{
  "n_head": 5,
  "d_mlp": 960,
  "norm_place": "pre",
  "init": "trunc",
  "init_std_down": 0.00312,
  "lr": 0.00131,
  "beta2": 0.98,
  "schedule": "wsd",
  "decay_fraction": 0.621,
  "final_lr_fraction": 0.0,
  "seq_len": 1024,
  "dataset": "wikipedia_en"
}
MLP neurons of a small language model. Each row is named by its layer, matrix (up: input weights) and neuron, and shows model dimensions 192-255. Each number is 200 + 40 x the weight over its row's rms, rounded and kept within 0 to 999.
A block is one neuron, or neurons of one layer that tend to fire together. Before each block is what it responds to, as a language model described it from the Wikipedia text at the highest values.

Description: Years in biographical dates. Four-digit years in dates, lists and sports tables of biographies (June 1949, In 1977), plus passive "by" and narrative verbs like finished.
L3.up687,280,258,254,170,219,196,138,123,238,200,170,238,220,242,196,166,255,196,208,137,208,120,124,155,242,189,213,168,230,167,190,187,214,236,205,235,169,217,153,114,198,180,224,240,187,257,194,169,215,141,201,169,169,248,139,174,132,222,218,236,255,195,194,198

Description: Release date fields. Colons and final pieces of field labels in discography tables and infoboxes, mainly Release date: and Released:, also age, Summer (DST), Appearance.
L3.up737,202,152,222,192,192,197,213,176,290,250,216,244,224,155,225,219,180,228,147,235,192,238,173,164,213,191,235,184,249,151,263,211,161,163,235,253,285,232,160,185,158,194,178,261,187,185,184,241,225,149,155,209,235,269,213,254,210,236,137,256,139,191,216,176

Description: Phrase-ending tokens. Last token of a phrase or heading just before punctuation or a line break, like closing == in Wikipedia headings, -ly adverb endings (slowly), and years (in 1873).
L6.up214,221,204,275,214,191,181,70,115,202,249,200,202,204,168,226,141,218,186,180,199,182,176,192,197,192,233,242,241,205,203,203,135,215,140,281,163,211,181,191,218,206,247,292,184,213,182,199,195,226,237,198,225,234,244,195,182,214,239,231,247,172,205,177,149
L6.up487,189,224,243,168,213,219,147,203,130,150,179,221,200,234,219,151,251,202,233,159,174,194,161,226,207,212,245,141,235,211,214,185,179,208,203,202,215,229,204,198,210,134,145,104,205,165,198,125,215,218,237,195,188,142,186,183,241,172,255,326,183,190,146,169
L6.up694,175,244,299,243,215,175,158,137,245,244,167,267,207,239,213,227,229,214,194,199,164,157,181,211,142,225,191,206,173,213,230,172,154,195,285,95,225,204,180,290,299,177,196,165,278,167,231,173,202,181,232,193,188,229,235,150,162,261,250,237,183,171,168,134
L6.up851,186,272,231,210,185,184,154,146,264,184,209,188,185,160,279,178,140,179,135,200,219,154,232,136,281,222,228,201,249,214,189,184,105,222,227,199,242,226,182,220,196,148,212,208,254,223,185,244,136,193,170,266,181,256,287,154,231,216,200,200,173,241,159,192

Description: Structural and connective tokens. Fires on "of" in "one of the", colons and dashes in infobox-style field lists, table pipe separators, "also"/"only", and mid-word fragments like "ster", "cl".
L6.up27,100,185,240,205,149,205,155,281,199,179,150,224,185,226,193,209,187,214,175,167,281,194,278,150,207,256,229,205,166,154,173,196,232,317,244,217,211,202,185,233,221,185,228,198,177,195,227,181,123,251,159,166,275,292,202,214,170,215,199,243,201,215,168,162
L6.up348,207,177,215,152,194,196,200,259,223,230,146,212,176,240,161,205,103,240,223,90,205,251,233,177,205,192,233,97,269,163,196,201,233,218,239,167,220,191,202,123,197,186,165,186,150,225,211,216,124,143,240,167,146,180,229,174,165,262,219,190,396,201,198,189
L6.up710,120,166,196,157,163,229,206,251,176,207,141,234,191,186,190,236,171,215,180,231,203,155,256,171,228,210,242,204,185,232,214,164,211,242,191,229,185,166,179,209,147,199,195,217,119,135,245,270,130,203,208,155,268,241,246,248,169,187,163,240,183,245,196,205
L6.up913,142,170,202,169,148,282,204,249,232,171,167,237,213,203,185,194,124,263,213,177,204,190,243,158,231,214,227,176,210,142,200,154,201,214,227,190,234,196,196,226,141,170,205,206,169,185,227,156,134,268,218,140,257,246,277,224,181,259,204,199,246,173,167,176

Description: Years in dates. Four-digit year tokens in dates, often after "In", a month or "born", e.g. In July 2015, born 17 November 1962; also list-item dashes in infoboxes.
L7.up0,213,185,233,244,251,176,172,235,175,283,125,226,148,224,187,151,196,154,256,218,217,238,221,292,242,182,222,227,138,183,260,88,218,213,194,162,241,223,180,136,224,229,220,152,264,158,272,197,192,217,151,145,188,213,216,169,164,183,188,223,146,204,199,182
L7.up8,171,209,232,128,218,189,188,244,165,207,214,182,162,185,208,128,162,186,201,241,204,160,236,214,195,260,199,267,143,156,198,140,242,185,245,164,208,142,119,187,228,165,203,188,254,249,173,197,212,198,111,106,193,198,294,151,234,216,250,155,190,316,170,222
L7.up31,256,204,196,245,183,206,213,192,184,185,150,233,232,183,238,196,177,170,267,133,270,172,243,150,188,118,189,207,182,165,210,183,173,237,246,210,228,213,209,200,206,205,206,91,264,183,207,250,199,235,233,257,232,267,263,148,160,162,205,176,273,243,217,117
L7.up36,257,209,165,231,188,171,218,160,226,234,233,247,218,265,219,223,194,180,201,172,251,218,213,65,277,169,205,160,220,209,202,194,167,281,225,158,218,161,207,189,147,213,185,207,201,224,232,196,211,213,167,166,279,223,268,192,195,122,209,202,301,214,204,225
L7.up38,202,185,182,221,217,244,120,218,193,184,252,179,173,156,197,167,283,221,164,192,231,191,161,220,247,221,187,161,141,144,233,198,233,217,241,214,239,116,182,189,201,133,204,115,198,204,162,232,273,154,246,230,235,251,231,171,155,140,201,194,172,259,133,235
L7.up282,175,149,221,221,210,189,181,164,203,180,198,207,244,179,294,151,207,185,175,195,99,190,222,215,251,119,216,144,239,170,181,151,244,216,223,135,231,171,171,208,245,196,193,216,219,118,222,205,125,249,143,254,134,223,179,164,235,161,171,168,207,193,152,171
L7.up305,215,165,215,162,175,202,185,231,193,204,168,203,224,217,189,139,256,219,127,161,203,210,229,210,207,140,189,170,255,173,256,159,170,212,166,278,180,207,173,187,244,191,205,203,148,281,148,145,197,190,193,143,185,181,254,200,136,211,198,215,221,212,162,207
L7.up375,176,195,181,148,209,191,211,209,173,209,217,192,148,218,190,196,297,191,165,231,230,180,190,228,228,165,185,166,142,129,176,153,261,149,182,197,177,216,125,173,282,153,243,181,252,163,173,136,221,131,174,223,182,148,196,209,251,243,200,247,199,184,251,146
L7.up384,195,167,199,162,171,270,208,211,240,232,166,247,177,208,216,156,213,127,184,238,295,202,180,287,177,229,202,170,152,209,169,155,214,173,207,160,182,111,183,190,251,112,275,199,212,142,181,234,170,197,275,171,235,239,200,191,145,220,203,218,135,113,150,207
L7.up565,214,207,196,155,201,185,136,275,230,112,195,181,128,159,210,158,209,157,174,190,196,121,253,196,230,205,216,231,161,188,193,103,200,269,242,158,236,160,185,178,165,242,239,194,266,197,171,248,294,244,156,119,181,212,215,204,276,184,272,198,205,266,243,181
L7.up632,223,224,213,182,178,191,156,221,218,211,122,187,154,183,222,198,177,232,190,196,176,259,251,195,259,205,229,257,135,168,236,141,213,208,199,130,217,170,187,236,180,229,237,239,237,269,194,186,157,163,218,143,243,149,297,159,151,212,263,260,240,241,154,176
L7.up686,196,180,198,188,118,190,227,167,196,78,220,129,172,240,267,135,147,136,240,237,180,217,280,201,192,167,153,254,211,228,196,245,212,191,150,214,244,282,117,172,210,205,182,182,222,215,251,228,188,217,125,244,215,232,216,179,131,262,195,209,149,219,167,173
L7.up718,210,231,237,151,122,293,167,233,212,245,243,204,201,235,168,133,243,206,239,219,162,236,182,239,242,161,164,196,116,173,261,169,216,260,199,128,197,176,189,232,237,107,162,193,206,216,174,192,140,200,181,213,210,99,235,183,167,240,157,198,233,278,147,204
L7.up720,180,273,216,243,150,165,221,228,149,227,159,218,209,177,185,165,163,146,164,121,184,210,242,133,181,176,256,288,161,236,264,190,183,151,262,164,164,115,186,187,188,154,219,188,242,133,182,182,185,287,99,129,228,223,244,121,187,217,271,172,198,177,162,246
L7.up891,227,231,206,234,241,191,166,198,158,230,159,251,160,245,162,127,209,186,156,218,232,172,196,171,230,168,215,197,144,149,217,159,197,238,202,184,204,125,203,228,213,162,241,210,188,218,165,206,164,262,191,146,206,160,250,173,202,188,190,179,228,237,165,199
L7.up899,188,204,208,157,158,162,184,229,230,194,188,244,157,171,195,223,236,198,173,190,146,141,139,201,245,209,240,136,150,218,169,203,217,202,234,182,194,144,163,244,247,159,159,213,220,202,208,192,159,185,158,215,264,148,217,209,262,188,253,167,176,140,198,215

Description: U.S. abbreviation period. Mainly the period right after "U" in "U.S."; more weakly, scattered word-piece continuations and table, coordinate or list separators.
L7.up76,315,189,204,281,158,99,198,248,218,197,179,173,213,206,231,183,179,166,202,213,255,149,171,237,183,268,228,203,189,185,241,188,262,262,226,205,257,193,199,147,165,171,226,250,247,249,211,182,132,283,173,135,204,203,208,218,138,196,244,223,189,146,225,187
L7.up78,246,229,219,295,211,186,165,149,90,201,222,156,188,163,234,201,257,213,190,198,190,209,250,209,220,222,214,191,226,238,194,190,226,146,205,163,125,223,205,204,164,214,290,214,188,230,211,218,224,237,223,206,224,214,158,254,273,222,209,197,181,169,172,165
L7.up129,215,235,266,214,163,211,193,234,223,162,184,159,242,198,207,210,266,181,259,189,193,181,244,241,129,226,244,239,210,229,223,232,191,132,239,182,148,204,224,144,210,211,329,164,221,225,223,176,192,241,179,185,213,264,219,265,172,258,181,203,245,252,212,223
L7.up197,242,224,239,183,173,177,166,178,272,157,286,179,260,245,191,141,240,200,223,179,180,157,152,241,123,249,191,200,229,223,231,207,141,134,165,141,211,222,194,213,144,174,224,127,195,212,227,179,181,156,216,172,203,217,173,181,250,192,228,170,251,162,228,169
L7.up198,192,254,268,246,260,221,227,243,156,181,158,228,200,151,183,154,276,178,171,171,151,205,253,174,127,225,189,192,171,246,197,182,260,286,239,252,136,192,182,200,217,220,275,99,157,137,134,242,140,191,271,164,131,204,180,246,202,197,125,229,182,256,183,166
L7.up321,171,230,213,258,228,114,144,219,219,269,237,187,270,236,169,209,253,205,242,211,214,182,149,287,164,180,221,268,217,202,196,206,153,187,141,212,192,215,223,154,131,260,202,132,149,243,209,86,272,201,213,178,127,160,115,142,242,184,165,236,202,123,227,249
L7.up391,138,197,225,251,167,188,191,197,182,211,208,180,243,162,196,211,281,236,206,173,150,153,258,197,88,204,237,252,231,227,236,204,186,204,228,233,217,191,129,165,180,223,234,88,161,108,170,227,195,247,163,196,199,237,143,246,180,233,170,211,211,285,205,196
L7.up465,299,230,246,225,199,271,266,165,195,177,210,88,226,143,170,193,296,220,238,257,78,205,150,195,170,162,265,217,250,240,214,207,168,254,283,193,201,205,197,153,229,214,291,196,140,230,222,174,252,117,202,201,128,203,221,167,265,186,214,175,126,204,205,224
L7.up590,227,187,222,271,291,274,272,185,147,218,189,213,125,181,148,148,268,164,177,285,176,223,182,240,242,169,183,196,239,219,205,162,210,164,226,187,168,206,236,218,174,178,188,182,249,129,261,241,189,172,276,257,251,171,258,278,212,183,187,165,150,216,210,191
L7.up611,210,197,181,178,230,121,177,224,127,218,183,162,154,140,202,213,133,198,230,244,199,257,245,152,224,165,190,123,252,187,186,133,273,208,219,140,219,212,213,231,165,202,130,236,199,230,147,199,145,219,174,185,178,213,259,214,221,183,159,174,223,192,136,162
L7.up767,245,183,249,245,204,124,208,289,252,198,190,162,199,230,204,184,239,206,251,238,222,256,166,211,146,224,218,230,208,185,185,175,213,275,259,167,178,215,140,204,171,212,231,207,208,206,178,173,234,227,206,181,188,180,181,232,213,257,176,212,247,147,221,159
L7.up809,217,195,206,143,195,146,211,173,222,230,213,168,244,239,263,215,221,185,210,192,189,211,277,203,184,145,202,199,281,190,203,199,218,248,167,188,217,189,148,184,180,140,248,196,165,188,262,200,139,204,219,218,184,268,168,138,255,216,158,244,121,233,170,112
L7.up838,266,236,187,282,183,160,209,190,152,243,248,215,230,173,177,175,235,230,202,163,148,205,227,221,175,215,217,161,203,194,188,196,223,197,177,243,188,212,141,257,221,117,198,154,122,123,153,201,237,222,204,188,174,148,112,228,175,221,154,242,233,232,200,175
L7.up855,266,217,254,294,213,170,153,278,168,232,257,188,186,189,197,164,191,272,221,251,233,296,249,159,236,218,243,171,271,184,193,172,258,142,208,165,206,200,216,215,218,150,210,148,186,179,147,118,198,216,193,169,196,176,191,191,270,224,187,223,251,174,210,193
L7.up887,253,210,220,253,144,127,183,183,154,227,242,182,203,184,207,225,298,162,211,234,233,157,236,218,200,218,243,283,221,208,246,141,168,169,138,222,203,191,140,182,170,252,211,183,178,204,183,217,222,240,236,185,216,186,145,208,220,177,223,265,140,139,219,264
L7.up959,199,205,247,282,184,249,199,226,184,177,227,211,253,231,215,218,232,225,161,191,250,183,166,299,187,269,160,255,250,193,207,221,186,182,190,203,233,264,232,82,202,243,291,129,271,230,252,161,212,220,220,208,184,166,303,225,205,253,256,199,182,186,222,179

Description: Infobox field separators. Colons, dashes and table pipes right after a field name in infoboxes and tables, before its value, as in Total:, Website:, Spouse:, Turnout |.
L3.up107,224,194,307,181,219,204,164,216,180,177,220,206,210,203,256,157,247,145,133,153,144,220,266,202,196,232,285,178,270,183,301,176,107,132,224,203,229,209,218,143,226,274,160,174,179,124,169,161,171,229,269,192,219,217,159,138,229,211,219,196,203,195,180,177

Description: U.S. abbreviation period. Chiefly the period inside "U.S." right after U, as in U.S. Supreme Court or U.S. submarine operations. Weaker hits come on scattered mid-phrase tokens such as "of" in Institute of, and "aged".
L6.up39,154,195,235,153,232,305,206,141,216,262,189,178,186,140,201,160,179,220,181,169,190,224,158,152,235,122,225,171,237,209,190,141,270,263,219,137,187,212,209,260,176,190,168,218,197,168,186,201,192,208,206,205,154,131,246,179,246,209,143,218,116,164,173,191
L6.up80,187,229,253,312,201,219,181,149,194,237,217,149,199,203,199,142,233,197,169,227,217,209,199,165,202,208,182,130,243,241,178,216,202,265,162,165,202,156,187,201,219,217,141,158,263,128,186,240,229,172,216,183,214,192,225,231,294,306,215,277,146,282,152,168
L6.up782,156,218,239,278,218,229,171,274,108,259,143,216,91,128,202,171,202,220,183,261,226,252,222,117,241,163,219,172,234,220,165,152,254,251,217,200,150,224,215,237,184,185,219,162,206,181,183,220,188,227,187,207,212,170,216,272,289,264,233,249,255,194,159,176
L6.up921,125,207,255,194,172,241,175,266,189,232,215,222,183,186,197,187,174,220,219,172,259,181,229,185,246,225,234,199,224,136,164,196,220,250,244,178,162,248,206,223,147,194,206,128,177,181,201,167,119,264,200,191,223,240,286,198,238,255,182,222,267,156,178,213

Description: Infobox density and coordinate figures. The colon and first digits after Density in settlement infoboxes, the 2 in km^{2}, and decimal coordinates after the slash; weakly, table pipes and stat numbers.
L7.up2,186,206,173,205,189,191,219,91,207,198,179,201,225,230,212,198,223,205,172,220,190,172,143,280,158,161,204,207,219,210,196,117,218,137,172,192,128,243,207,122,221,235,210,192,272,159,202,167,240,199,196,266,183,104,156,204,212,151,122,213,205,185,184,266
L7.up27,244,236,204,187,209,266,199,124,139,192,208,219,222,159,201,183,260,160,195,233,119,123,176,189,229,212,195,247,208,237,213,159,152,232,213,227,157,231,255,160,141,193,248,230,174,221,261,289,163,233,198,202,151,199,227,246,177,176,212,202,149,207,183,258
L7.up57,178,233,248,204,220,305,213,173,87,187,203,182,125,153,190,197,254,187,161,243,188,230,178,201,242,199,198,209,200,232,164,139,234,259,226,134,174,259,227,198,159,249,270,228,242,282,202,273,179,192,161,210,176,219,296,235,213,165,230,197,134,254,186,214
L7.up93,176,188,195,273,245,140,197,208,143,278,217,229,192,239,175,229,254,148,151,174,244,182,223,302,154,238,136,266,183,209,253,182,190,207,147,230,130,243,232,143,134,275,200,179,241,183,220,295,200,216,176,211,169,167,209,245,217,176,157,207,152,229,235,189
L7.up99,290,224,178,304,213,100,216,184,268,219,199,169,221,198,191,184,240,172,244,145,185,231,123,214,210,212,169,177,208,208,187,254,235,161,186,197,225,209,205,162,243,219,245,285,243,262,204,155,267,175,212,185,133,163,114,225,154,230,180,201,212,205,218,142
L7.up125,217,251,203,111,223,193,167,206,244,197,231,169,226,154,214,191,208,117,193,185,200,192,217,177,220,200,220,121,246,194,187,203,231,198,216,210,187,194,140,208,140,222,237,238,189,251,268,107,184,204,279,160,238,171,210,146,223,205,215,199,181,143,194,182
L7.up243,153,241,228,199,242,234,148,158,274,189,210,172,285,166,213,200,277,235,178,161,222,245,146,167,176,263,196,153,205,231,165,244,202,126,200,205,242,215,257,215,213,222,227,241,252,260,182,86,212,187,156,281,165,231,228,150,194,267,151,167,251,193,200,156
L7.up343,203,209,278,177,236,217,224,104,162,181,221,157,201,140,239,223,289,184,179,169,126,208,136,169,186,124,207,151,232,282,168,168,206,194,220,162,195,260,231,184,182,236,230,249,249,220,177,288,224,204,204,253,134,252,258,209,216,215,183,213,199,204,162,207
L7.up428,266,275,191,197,250,243,150,204,136,224,124,225,154,147,191,220,146,201,146,178,212,214,252,176,236,112,189,159,240,213,201,187,225,216,236,288,162,194,220,175,192,227,220,177,164,200,175,169,148,211,230,248,172,165,222,151,170,224,106,232,181,141,224,180
L7.up450,179,247,180,218,250,225,170,139,99,236,160,239,179,127,177,198,271,158,189,224,169,230,183,157,212,151,195,166,251,255,192,152,234,189,223,218,83,291,214,228,158,219,277,235,190,180,206,206,236,190,196,217,158,151,168,218,190,198,90,211,223,185,190,198
L7.up453,230,212,181,156,181,260,220,163,256,208,203,221,229,165,181,205,257,144,199,235,170,208,141,158,185,220,213,194,146,196,156,207,163,163,218,139,205,277,182,195,218,166,205,279,153,225,205,271,224,193,215,149,212,191,213,149,148,164,195,224,205,240,188,226
L7.up495,230,209,195,227,182,201,168,172,214,188,164,158,219,180,243,189,188,194,234,176,209,187,169,262,227,167,226,206,249,207,219,171,190,65,226,240,224,156,219,180,175,161,292,243,187,225,228,98,286,197,167,171,181,180,177,150,187,237,168,203,191,146,218,179
L7.up600,131,221,222,150,209,236,202,222,231,222,126,251,202,225,241,201,209,200,219,181,206,231,144,198,209,237,173,230,161,200,228,155,231,180,249,330,134,212,205,232,180,228,303,253,167,199,247,199,186,214,173,191,129,222,266,165,187,206,201,225,195,244,256,182
L7.up794,152,205,272,156,225,318,180,120,217,158,177,163,269,155,229,241,225,222,178,213,166,189,171,138,284,196,220,141,201,240,152,191,211,249,192,213,298,136,177,164,228,220,250,275,220,217,187,241,236,194,223,197,133,212,284,207,247,204,235,209,156,173,182,141
L7.up843,206,226,263,184,225,184,171,231,202,182,220,176,137,166,211,217,189,170,224,271,239,242,188,220,248,173,220,163,271,200,176,132,201,168,244,147,140,223,238,211,126,229,222,172,196,257,263,97,217,198,216,236,213,167,244,166,242,209,198,200,199,164,195,222
L7.up853,231,245,267,119,241,206,221,179,218,169,136,108,182,191,240,171,218,199,207,157,142,202,224,189,187,176,173,120,218,228,219,239,247,215,188,234,97,176,220,165,151,213,270,198,204,162,167,164,162,162,214,228,94,206,263,153,217,247,148,178,209,242,245,213

Description: Numbers in tables and infoboxes. Separators and tokens just before a figure in election tables, geographic infoboxes and coordinates, e.g. the cell bar before a vote total, the "(67" of "/sq mi)", "°N"; weaker on scattered mid-word pieces.
L6.up491,160,214,216,139,229,160,176,187,262,270,250,183,220,176,201,207,313,231,200,149,153,209,188,194,190,205,195,230,204,264,219,276,186,177,181,220,231,170,248,149,213,205,185,231,233,241,222,196,223,185,283,223,106,220,176,174,196,235,226,239,76,260,228,201
L6.up737,291,244,230,194,181,194,190,216,206,163,182,185,159,191,233,204,260,151,214,160,197,247,219,186,166,214,221,184,163,205,186,175,238,285,208,207,182,181,181,202,239,104,202,223,200,193,182,198,196,179,255,187,135,151,169,178,253,212,169,258,238,231,232,172
L6.up889,110,207,201,204,230,204,195,169,258,290,255,187,268,212,212,201,267,260,145,136,154,131,185,196,194,203,159,249,227,260,225,288,199,200,192,283,222,121,207,162,189,236,210,159,189,162,219,185,242,186,269,200,156,171,185,161,206,248,237,218,104,185,247,209
L6.up947,161,238,230,208,169,256,182,276,258,252,256,228,212,208,191,167,180,225,163,181,200,174,178,133,153,188,223,180,245,237,181,294,203,221,209,197,270,201,186,127,271,184,181,214,207,227,210,242,186,199,187,174,180,172,217,168,230,286,240,233,164,210,172,139

Description: Field-label colons, "of". Colons after "Released" or "Release date" in discography tables, plus "of" after "one", "township", or "census".
L7.up33,149,150,202,184,249,177,194,164,174,232,256,266,156,192,225,201,233,151,149,212,210,172,227,195,217,261,162,220,122,191,228,191,239,160,181,192,183,233,187,145,148,239,203,308,239,152,248,343,154,219,201,243,194,217,267,316,176,194,179,185,162,217,159,149
L7.up84,161,189,187,232,171,198,168,204,306,259,268,208,264,259,196,167,208,197,189,151,205,118,207,236,185,214,190,266,221,223,232,291,183,113,157,184,231,217,273,167,135,299,191,130,224,228,269,141,214,179,185,234,197,190,220,247,200,224,191,129,152,181,234,194
L7.up90,169,183,227,220,216,281,198,182,198,202,179,260,218,221,211,218,260,210,151,162,240,149,121,244,198,229,215,284,148,200,180,180,152,245,219,235,255,249,189,220,185,219,238,237,211,197,228,201,260,202,221,271,236,163,202,192,156,213,202,221,151,145,214,191
L7.up118,174,152,212,170,172,200,197,239,234,170,147,224,223,232,175,208,265,213,154,174,227,139,208,256,162,288,200,242,169,232,215,180,215,144,184,246,133,206,187,146,179,245,269,228,182,166,241,202,177,198,224,219,237,184,256,272,220,208,217,192,234,267,212,170
L7.up192,182,138,214,105,240,225,156,153,316,153,216,255,252,258,207,188,131,197,175,116,207,196,182,227,181,213,208,199,184,170,203,198,253,119,140,221,204,181,195,191,198,167,201,227,239,207,227,77,159,218,204,220,195,190,205,172,159,231,165,170,252,207,175,159
L7.up222,105,173,227,145,154,179,154,219,318,183,217,219,234,237,184,259,175,219,204,194,236,156,210,166,260,207,200,269,196,183,198,253,226,201,164,197,176,233,268,155,175,260,188,212,171,239,256,80,197,193,218,195,203,191,205,157,209,192,270,177,224,188,191,219
L7.up258,213,147,229,238,214,237,232,176,283,183,197,216,240,296,183,180,209,196,176,118,240,117,140,288,212,191,256,256,236,196,218,239,174,172,156,211,307,215,237,169,140,259,191,159,203,224,275,148,243,190,202,208,207,145,257,243,203,242,198,177,160,132,194,172
L7.up293,202,227,216,220,167,212,193,246,285,210,192,259,203,273,167,213,181,264,212,148,190,220,263,249,153,136,199,111,163,191,178,220,239,217,153,189,114,265,222,251,230,131,149,162,138,221,235,68,203,185,205,160,206,136,224,221,170,186,185,189,287,139,203,173
L7.up454,225,179,167,177,197,165,215,174,218,185,206,193,215,175,186,204,285,126,167,203,149,168,189,155,181,186,175,227,201,249,218,187,186,199,199,178,75,235,181,200,139,252,183,266,179,154,277,311,178,205,245,175,191,226,226,224,214,162,178,197,140,189,194,204
L7.up554,114,163,187,194,222,284,167,192,259,221,180,216,261,282,205,167,151,256,176,157,253,177,194,222,213,187,239,246,253,180,185,235,183,215,178,198,300,207,226,215,174,229,185,161,198,278,210,104,166,226,169,223,205,233,279,131,195,269,205,167,239,156,208,207
L7.up635,169,200,241,163,199,135,194,259,230,226,206,176,247,187,211,207,195,182,196,216,208,145,229,169,118,209,177,213,185,185,155,269,186,145,204,207,217,216,205,178,139,287,207,165,182,189,176,191,201,221,177,200,188,222,182,232,227,277,171,171,136,197,176,157
L7.up713,180,184,232,163,168,234,236,192,202,119,182,171,220,181,190,216,229,170,183,239,161,147,249,253,136,209,230,298,160,186,165,161,191,198,164,183,122,188,150,150,235,175,259,228,231,164,279,269,149,263,182,158,271,203,224,215,208,148,247,233,210,224,172,231
L7.up758,175,137,221,144,158,189,169,228,327,166,182,240,280,222,174,187,207,184,183,177,207,151,236,226,166,188,243,241,184,216,153,251,199,98,134,184,210,225,178,143,135,278,192,211,221,231,290,125,187,250,246,240,220,208,193,203,223,190,215,144,187,187,177,145
L7.up771,112,189,207,146,226,236,180,164,210,253,171,166,275,230,187,183,189,238,148,217,175,226,209,146,135,187,207,219,160,264,204,239,226,231,191,171,127,224,264,225,150,246,208,128,143,107,164,161,197,237,157,209,287,186,185,206,221,256,147,226,190,254,217,238
L7.up816,168,146,242,91,193,134,182,224,261,161,186,187,215,220,210,163,208,161,220,239,224,136,230,196,175,247,211,256,198,209,185,205,206,137,166,139,153,216,172,167,125,248,212,279,218,225,255,221,114,247,209,164,214,255,292,222,208,184,220,183,215,234,170,207
L7.up902,173,165,219,199,255,191,165,194,246,242,250,161,231,218,208,244,212,198,166,146,190,143,221,261,157,244,221,181,173,209,185,226,216,209,198,177,181,220,216,159,150,235,204,208,203,245,266,135,232,222,267,284,239,185,250,280,202,238,191,176,160,168,193,159

Description: Period tokens. Fires on the period token in all its uses: abbreviations and initials (F.A., U.S., Robert S.), decimal points (0.10), and sentence-ending full stops.
L3.up404,184,179,193,214,116,141,169,149,136,200,162,190,170,143,227,183,285,198,126,249,185,241,260,217,263,196,235,206,257,209,229,200,217,181,279,225,124,259,131,171,180,256,203,149,241,182,281,248,225,178,181,185,263,221,277,198,130,177,214,220,169,186,191,201